Part of a small language model's weights.
Architecture: LayerNorm before each block, learned and rotary positions, biases on query, key and value, tied embeddings, normalized queries and keys.
Training: a variant of Muon for these matrices, 130M tokens, 7941 steps.
MLP neurons of a small language model. Each row is named by its layer, matrix (down: output weights) and neuron, and shows model dimensions 64-191. Each number is 500 + 40 x the weight over its row's rms, rounded and kept within 0 to 999. Numbers have three digits each.
A block is one neuron, or neurons of one layer that tend to fire together. Before each block is what it responds to, as a language model described it from the Wikipedia text at the highest values.

Responds to: Word-final tokens sitting just before an upcoming verb: adverb endings (explicit-ly, temporari-ly, oft-en), infinitive to, not, also, be.
L5.down208:463513452484529492488476582620445536475573464545469530490570526472493436511538516486435485438554500435513487510547516500528525536560431441456517492468473489491483527507467507530441440598508442562467544515459469495492531530538494499526408550480467473473430452565477437436464478466529538486473448493472564490483520469478499591467579536507468560476486477498482503546542492483502479532564

Responds to: Final pieces that complete a modifier before a word, mainly -ly/-y endings (ver-y, official-ly, complet-ely), plus "first", "also" and "be" after "the" or a verb.
L4.down195:556493447525516405451496527519471474472526478548477431548526491519469534533479452508475533476485544453513516509546526554550423497539502451500452531519512516501484476542540497529478489589507524446480571451523464471487559533494476522444519542536493527540445493518503324462480514423556489484427477486491548558497550517475471466476527554518582521439484485527490416451515459477508558535472
L4.down454:473460513508446494564528556488523483533481521457473461558488515515540528470496494520482479565477553514521470434567519534488423493558501479513537402450529528471589508491568501486510546544456534479518476502534495453455458583440497479487450503429517527519432531474510522471439585430443513491533489460498534553493505402498502477450479514404612554483514480497524499473468509518482441533526
L4.down553:523423505465539482573564616509502512575535487506523484536515523485523464571474541453477460526442504562461492502544496531458510424479484422472532480521476500530543481514473531575525427592506449517511478588485477462559552500523496525475487489517484513413482525441485460440590529495514465505475493505456476529443476503526483499445537465513531426450452564390509526508440467528469502537526
L4.down642:561526432539471479482504539498464584594489509502502469484500560473491544481475460544491512546504538614524468489556409464570502443487502439497527554491500511452527547483517510484445534476542538500502540429586560572462464478559496494557508544509518500485510505495465511459504594551511502465512504472513509490501435477580452478460525413442556537491448513502497532461531536515532544476420

Responds to: Prepositions of, at, for after nouns (Leader of, stayed at), plus odd mid-word fragments like f-ound, of-ten, for-mability, t-ype.
L5.down217:595509508542462492413477558498465480476544456487544460476478546527517465499573480516517536458430553566500515502543510501518433489578554571591492511573527479468401463471462499519540498466471541509437479472545416582477544473454467472516498488494565521485492495491452530495448405508486455547537491454507462541502389450506530535490480509441561518500472536508524493446463558517540574487476

Responds to: Of and at right after a noun and before a place or institution name, as in Battle of, studied literature at, Film at the Hollywood; sometimes mid-word fragments like ag, at in attempt.
L4.down21:542514538525503520516511519528502555493516547475542492522483439560442506520474458449601519508469482532449476501486536509492465534462478529512484463517556533544467498456464558567463515509497535471511496517521515503487558577437470484503450451497509519571587384506506512423458447513452456429444498524507448500451511594444500466477516486440529426543486457424497522512427461563559431462496
L4.down340:502459471489474440514603492554508552503525556421524456446517516430396521530442451516478487480576509513445501469462509467464494440521484494472482455456452497440410523486454514518428483516428509503535511528531448478505513534502541518479523536541485559539593494476534529504485537483538512491489498497472480608498623582495525481461583468516556440517522494461464499544494519528523491531479
L4.down355:469524483504455478554550540425565519460513514429577477437520439445557510475498548544502415481480538517529492438506462491510525519489564472520482472545476541516460567576462537534576398481532502452483489509547445497550482510494467486456546468509503545538477522495549487530480432492430495483545452503479446496591566486476493532530457504440565516506478475513457512501547545487522492601448
L4.down749:516429490395578547467520541521506534429472436476511490469434481501475511531589531467468521454541583513563594449547487453526503464591529428435504535483588518473519487506512549496452518526507454500554503446445496472472545481533503433565504516474484457488534480485493500467456534511485444525506477509486509594505486472506529542520468435502524544555489498435562539461487496514536504467404

Responds to: Final pieces of adverbs inside verb phrases, such as -ly in thoroughly, probably, formerly, officially, especially between was/has and a participle; also also, not, been.
L3.down91:543440463485539511437546499534535438506510589523480498499476593503471483504543503505559488505497521537483446490493453505431514531521543540495502470477508517440575451509510488474500466492510434461534491557505462489509552442507471493512537475477472489510560525511449458542474530529546576482564494475478432422486504476390520431621469567467494444436485492482538509541544521509512542618500
L3.down240:503481437556527490483465561615426504468467474452424485460457436525495477506494476517460559516482544495538492475457492516466547487590506487551501479566516442507462543540564514482455464610469477476536593438458514492475536512469516505516469527522489460482401583526525518432577443454471531477473549554495531501495577503477481533496480467461541545490450510535482526548504511564497437521488
L3.down383:522478478480444452449498452533450412477594471454465498558476552521466462456504583472490507522536510462522517502475503544537495502434484439396543479522493555460540460496495547518460482595470556465482559486562457531420483471520536512482529507588568498501501500481521492530431506530508469471471557526603456475476465530496517456478523459473535533487501461562486556509456520471505463568492
L3.down478:541450465509521424512481547518500538482563496491489461522482480537493505522411519495516497504459548494424430453536534470499460510548535481507506536499490542522511508524441482504537521510502539427564615449579478463477530526569500402486483477442568471520491492531547506511473429515428573464520521540429461540540491505473496460435541522450499495463518519583476528451467504526439477456459